From a checkpoint of a small transformer trained on Wikipedia: a variant of Adam for these matrices, 9913 steps.
MLP neurons of a small language model. Each row is named by its layer, matrix (gate and up: input weights) and neuron, and shows model dimensions 32-159. Each number is 128 + 32 x the weight over its row's rms, rounded and kept within 0 to 255. A neuron's up and down rows have the sign that makes its largest values positive.
Before each neuron's rows, "fires on" lists the tokens most often at its 100 highest values on Wikipedia text that the model never trained on. A number after a token or word is its count.

fires on: " |" 55, "," 17, " =" 9, " Born" 5
L3.gate144 [146 145  99  90 102 138 105 147 128  75 146  52 142 108  80 119 118 120 155 124 111 111 161 125 123  75 126 169 104 183 210 174 123 158 119 110  91 149 122 128 108 198  95 164 148 116  99 138 143 142  97  91  94  95 118  92 106  94 163  89  90 160 173 118 103 178 135 175 142  89 112 109 174 144 164 130 102 111  96 148 157 112 115  40 106 145  93 141  94 161 174 149  81 114  96  72 114 167 163 144 122 191 147 171 221 119 118 110 142 165  59 140 130 159 200  91 148 125  88  65  97 147 131  99 167 181 129 159]
L3.up144 [109 179 196  95 123 106 140  67 120 162 148 105 113 145 193 177 117 140  97 110 109 157  96 123 189 110  99  84  94 151 119 161 115 171  79  74 161  91 128 118  95 123 192 111  64 149 112 170 103 149 200 146 106  99 148 119 111 111 101  44 127  89 131 128 156 120 161 161  86 135 111 134 190 122 125 172 148 127 135 117  98 130 119  92 140 137  93 124 118  89 139 188 118 152 134 111  93 115 102 122 188 107 115  92 139 114 151 164 147 218 175 171 216 159 144 179 158 139 136  85 182 159 149 118  79 125 144 166]

fires on: "." 78, " |" 7, ":" 5, " coll" 4
L3.gate456 [103 146 134 130 157  71 125 111 153 151 147 116 134 166 106 106 143 121 122 130  79 117  89  54 117 143 116 138  98 114 167 140  89  95  85 137 141 117 176 120 109 133 115 103 110 138  90 108  89 146 151 112 143 125 169  88  56 134 105  51 172 158 115  91 127 120 108 156 126 163  95 121 162 156  63  97 142 159 103 132  80 101 129 154  64  90  66 124 118  60  69  90 115 105 101 112 161 140 168  97 199 135 144 124 133 146 173  81  79 116 126 196 115 189 120 130 141 121 158 130 146 118 144 119  96 155 119  94]
L3.up456 [136 138 243 146 157 167 151 175 149 142 133 158 107 148 114 127 132  76 130 114  84 166 100 127 141  79 140 166  96 179 158 159 190 134 125 175 139 149 116 120  99  87 166 142 206 147  50 156 121 143 117 102 133 137  92 130  98 120 116 114  60  96 142 126 153 140 104 135 131 137  90 108 188  96 126 187 124  66 172 173 128 139  78 162 125 147 145 146 165 139 140 116 121 123 108 104 178 166 100 200 111 175 183 141 115 186  96 181 102 196 133  80 167 120 121 127 101 103 137  96 104 152 136 104 148 116 150  94]

fires on: " |" 36, "|" 12, "gn" 11, "Music" 8, "-" 6, " Constitution" 5
L3.gate509 [161 187 126 137 100 145  90 125 136 133 106 123 167 100  90 118 146  79 137 130 150 141 122 126  98 144 152  83 138 106  72 110 104 140  66 180 157 143  75 134 151  97 156 166  47  87 179 157 109 125 139  93 150  91 131  84 155 106 155 121 111 155 182  98 108 203 133 167 156 108 218 162 156  99 138 112  85  90  92 144 150 132 129  99 115 100 107 135 176 176 128 118 127 104  82  78 132 121 150  95 152  91 126 149 178 139 179 177 142 118  80 137 130 132 101 198 102 130 111 115  69  63  77 118 143 160  91 107]
L3.up509 [123 117 134 132 125 143 167 108 125 214 108 159 134 135 158 145 202 167 151 130 129  76 112 103 132  45 130  37 117 156 159 107  41 134 118 107 128 149 116  88 115  68 110 101 133  62 114 119 173 113 129  86 109  81 132 122 106  91 134  82 107  82 218  92 117  95  85 185 128 177 145 104 103 158 122  50 136 136 120 129  94  95 135 144  95 147 135 122 165 166 118 120 144 103 128 116 142 105 157 142 126 142  97 152 171 116 107 100 126 126 146 165 144 100 165 117 125 160  81 107 105 116 166 111  62 115 151  95]

fires on: " |" 51, "-" 49
L4.gate399 [116 117 168 172 139 169 139 187 139 111 131 114 155  94 141 156 133 179 170 147 103 175  80  61 136 150 161  72 136 115 156 120 117 161 175  99 140 130  79  89 173  52 130 139  95  99 153 132 129  70 118 132 104 133 169 111 178 147 162 151 129 192 196 123 146 138 150 167 117 214 144 127  84 137 103 111 120  86 144  56 142  92 163 129 148 163 150 134 109 133 150 117 154 162  87 121 166  59 156 185 164  83 131 167 143 128 110 112  68 117 151 111 148 153 117 102 153 148 160 124 148  86 115 155  81  99 168  75]
L4.up399 [142 120 140 136 160 100 121 159 115 185  85  85 150  97 176 138 110 171 127  86 153 208 113 109  67 169 141 104 165 126 170 103 123 128  97 136 156 161 126 108 141 120 122 131 148 120 124 178 137  74  76 126 200 137  64 130 136 123 106  53 109 154 171 117 166 144 124 186 101 167 115 158 112  62 149 112 137 168 176 172 126 148 125 159 116 118  51 143 142 191 147 170 135  86 120 130 128 140 158 173  69 168  60 131 170 113 109  92 109 156  95 122 149 114 104 118 158 121  74 173 107 126 156 149  92 158 131 125]

fires on: " Re" 28, "be" 15, " With" 12, "ve" 7, "ake" 4, " Be" 4
L4.gate354 [110 133 122 115 134 104 123 144 117 148 113 125 138 156 104 113 119 113 143 128 163 161  97  64  94 138 147 220 157 140 104 145 132 132  71 154 135 116 180 153 168 137  59 117 110 146  78 147 142 143 158 137 129 191 115  95 138 144 161 110 138 188 101 115 136 102 136 127 168  87 165 134 146  83  78 118 107  84 169 117 131 147 139 128 105 124 175 171 143 135  88 139  86 152 125 136 104  89 125  94 106 122 136 190 148 130 139 171 120 163 168 162  91 185 144 124 175  69 173 162  86 137 189 105 123 133 145  84]
L4.up354 [ 98 158 134 170 132  85  95 115 117 105 113 177 133 134 143 108 117 122 108 169 145 178 115  98 134 138 144 208 167 135 110 200 102 125 121 110 138 147 210 131 142 172 112 154 110 170  91 110 130 134 157 119 149 124 126  71 139 154 128 133 128 165  71 171 128 149 122 111 131 107  87 126 170 171  94  53  63  73 164 203 112 106 169 112 116 161 126 154  78  19 100 112 126 146 118 117 116 114 138 133 137 121  96 156 155 130 135 166 126 158 152 125  61 175 156 119 196 113 143 172 109 135 161 162 118  85 106  71]

fires on: " |" 66, ":" 34
L3.gate106 [150 124 162 122 101  88  58 184 190 188 107  82 140 187 161 101 105 169 139 112 115  92 143 133 168 110 118 167  83 150 181 154 144 167 100 132 176 160 123 166  97 174  85 127 167  94  80 105 142  94  95 166 151  83 117 106 125 104 114  98 161 132  76  97 127 111  33 166 123 130  89 116 129 166 153 105  92 104 100  77 130 130 108 149 107 120 103 126 110 114 161 134 112  92 121 107 119 147 115  79 140 168 130 158 130 126 200  84 137 194 104 167 184 128 158 133 146 117 115 122 175  68 114  94 128 203 150 160]
L3.up106 [ 91 139 147 124  70 111 134 182 105 153 135 120 113 101  80 164 164  80 154 141  97 176  99 184 115 121  81  82  95 116 108 169 138 139 106 206 115 144 110 132 108 156 106 124 133 183 122 182 123 124 109  90  77 105  67 103 100 122  71 118  65 125 173 133 123 172 131 143 172 119 118 122 172  71 121 142  95 116 159 137 131 135  79 161 136 157 120 150 207  79  77  96 132 117  84  83  91 128 154 108 167  98 133 115  97 109 139 165 143 164 136  98 148 139 150 158 136 132 121 131 191 119 102  92 143 161 182 131]

fires on: "°" 36, "′" 29, ":" 23, "″" 12
L4.gate249 [ 51 114 134 149 141  85  98 146 137 165 140  74  85 116 131 167 103 110 115 143 120 126 147 166 175 130 142 127 108 163 155 174 139  76 119 119 122 178  91 123  48 127  96 101 168 149 117 140 107 180 129 124  72  92  53 126 113 109  72 121 110 190 128  86 144 158  85  96  79  99 127 118 157 124 127 160  94 125  87 164 128 109 129 110 122 174  99 113 147  87 109 126 112 140 158  88 114  99 153 180  99 158 107  86 145 118 141 147 166 177  71 163 157 103 148 160 132  94 135  83 189 132  67 129 202 119 112 112]
L4.up249 [ 49 146  96 129 151 164 106 118 109 121 131 107 142 112 150 148 139 120 129 158 137 159  53 185 140 124 115 138 176 192 173 163 137 127 111 101 124 167 137 143  66 153  70 167 129 125 158 141  70 149  88  85  68 130 129 119 108 112  59 134 119 175 135 116 133 147  90 137 169 111  99 161 200 150 106 120  63 104 116 113 152  42  78 138 166 134 126 123 150  72 114 107 153 149 171 110  60  88 130 100 144 156 129 151 129 119 138 122 100 182   7 151 149  88 131 126 197 134 137 136 165  91 138 175 192 121 135 142]

fires on: " a" 21, " is" 18, " (" 14, ")" 11, "born" 8, " an" 7
L6.gate44 [199  31 174  91 129 107 140 127  55 124 195  99 176 126  98 115 119 120 116 154 173  99 133 105 180 155  84 108  61 143 126 141  99 140 123 152 103 146  89  95 142 112  76 179 132  94  92 142 134 128 150 131  55  93 144 115  72 158  94 123 148 134 101  88  90  88 106 119 103 136 147 133 133 159  99 166 154 152 127 103 102 127  95 157 138 181 190 129  42 186 162 166 101 107  80 167 146 116 118 148 168 165 179 156 162 123 103 145 112 155 185 109 129  87 115 120 176 170 163 134  98 156 154 127 111 116 142 102]
L6.up44 [171 107  85  65 147 130 132 146  81 137 129 171 113 168 161  89 137 174 118 140 197  83 131 102 204  92  88  84  79  95 113 162 101  80 111 133  50  96 128  99 146 104 153 195 161 177 125 142 119 105 160 193 115 101 134 129 140 160 180 153 147  93 141 146 150 128 175 153  71 105 137 155 109 138 151  85 119  77 152 119 182 132 101 136 107 176 163 144 110 141 162 145 132 104 179 141 120  57 116  75 182  85 125 102 147 105 102  99 140  95 135 105 158 103 137 160 134 142  83  90 116 141 175 125 107 135  85 164]

fires on: " is" 31, " a" 14, " was" 13, " the" 10
L6.gate626 [146 115 134  90 126 135 156 126 143 138 124 113 227 176 154 156 136 179 199 142 194 157 144  87 140 121 175 159 118 157  90  93  91 113  98 173  91 104  95  94 145 105 130 142 151  79 138 157  67 163 178 125 128  79 176 120  75 121 179 111 130  97 101 125  81 162 121  74 140 108 179 119 152 116 148 208  65 145  73 134 152 187  81  94 145 154 107 108 113 124 138  87 137 181  95 134 144 124 145 131 166 121 152 153 122  71 123 144 126 115 133  93 140 138 114 168 204 110 130 118 110 181 178 153  90  98 102 145]
L6.up626 [147  84 100 114 128 111 105 166 133 124 142 139 123 106  95 168 108 160 161  94 152 108 152 149 175 123 116 159  75 124  70 194  89  78 131 143  80  89 106 138 152 136 145 115 174 150 121 125  88 149 144 132 177 155 159 100  69  96 162 139 104 105 124 108 124 146 102  91 115  97  90  89 108 140  90 169  98 133  20 124 124 123  60 168 136 150 110 148  91 102 140 142  98 149 108 120 160 115 126  48 113 158 147 147 123  81 143 140 131  71 155 103 137  93 169 164 143 138 100 122 195 158 127 124  53  61  75  93]

fires on: " will" 21, " can" 12, " would" 10, " could" 8, " must" 7
L3.gate199 [108 108 110  74 109  99 129 121 180 111 125 118 111 103 156 198 157  98  70 131 150 109 113  42 157 138  56  99 116 116 144 106  86 136 106 100 155 130 128 122  67 110 117  70 109  95 215  77 158 120 130 148 209 168 157 177 111 146 166  82 158 105 119 139 118 193 139  88 148 135 151 102 132 170 104 124 129 109 120 167 142 116  89 113  88 110 110 119 115 185 138 125 104 120 123 114 164 171 168 138  75 131 189  79  92 180 153 149 107  93 134 132 144 137 127  98  83 114 179 124  83 140 183 161 125 142 141 177]
L3.up199 [143 110  97 150 160 113 162 138 124 120 121 149 131 150 121 163 138 172 185  76 166 110 191 129 139  64 153 145 111 111 136 113 134 147 159  99 136 108 143  99 154 133  87 128 159 150 107  94 128 124 169 149  54 118  90 121 124 113 188 108 139 120 116 123 122  75 132 131  37  82 170 171 139 131 111  82 125 142 170  85 191  84 108 111 105 115 120 109  96 137 126 106 128  98  77 165 149  73 108 173  86 187  68 123 145  53 111  79 111 126 112 123 124  70 114 158 136 123 155  74 134 118 150 106  90  60  79 107]

fires on: "|" 32, "to" 8, "emi" 6, "log" 5, "-" 4
L6.gate254 [158 129  99 142 148 172 160  94 120 142 104 130 139 137 149 142 119 160 139 121 153  93 114  65 145 153  82 124 180 142 163 167 153 134  93 121 116  70 152 120 169  85 118 174 148 110 143 133 123 158  93 156 139 124 160 150 125 155 173 131 107 147 105 110 154 156 106 164 131  85 144 153 147 125 155 178 129  69 136 138 161  74  80 125  62  88 166 118 138 146 154  94  96 142 121 193 129  87 107 122 131  75 207  84 190  87 188 128 146 133  76 149 112 160 117 195 178 136 102  45 112 173 152 125 142 123 170 174]
L6.up254 [132 117  85 147 192 210 134 106  75 217 140 113 164 140 151  78 198 112 136 133  83 144  72 147  98 102  98 132 125 133 176 103 125  91 151  96  87 106 178 145  90 123 114 141  77 118  33 147 224 126 139 100 111 172 160  98 108 105 156  61 119  84 128 100 115 192 112 149 109 125 122 112 168 125 115 152 132 173 115 113 112  91 121 123 170 108 126  84 160 120 124  85 104 147 153 147 139 158 112 150 128  59 150 129 132 189 103 168  99 104 122 177 165 108 146 136 147 156 100 152 157  78 143 131 121 145 110 103]

fires on: ":" 77, "19" 13, " Ec" 5, " |" 4
L3.gate132 [115 184 150 176  92 147 114  99 137 143 147 119 185 140 149 119  91 177  69 148  85 104 138 100 174 160  96 179 127 117 108 168 183 124 112 121 125 163  70 126  89 160  98 117  91 112  81 114 124 106 144 128 146 125 113 139 198 150 105 105 101 153  92  93 131 155 106 113 152 168  99 109  96 134  83 136 167 100 112 102 136 143 136 144 147 126 129 121 167  99 146  97  79 139 151 106  98 129 167  91 149 154  71 228 105  93 181  93  60 140 100 148 196 122 170 140 145 145  84  77 116 150 106  90 165 144 167 108]
L3.up132 [151 139 177 137  86 110 108 112 112 119 107 187 148 137 118 118  87  96 118  94 105 209 128 111 133 116  98 109 114  93 112 173 123 126  86 148 115 104 117 156  93 158 101  88  75 126 157 159 115 119 160 114 120 132  82 176 167 191  81 182 123 192 153  81 102 229 150 187 170 146 120  96 164 134 105 111  96 137 135  89  78 141  95 156 164 139 122  88 186  60 101  91  73 150 154 154  92 123 124 134 185  92 139 147 140 130 190 155  97 149 146  96 157 153 171 119 142 155 130 127 118 105  97  96  95 101 120 103]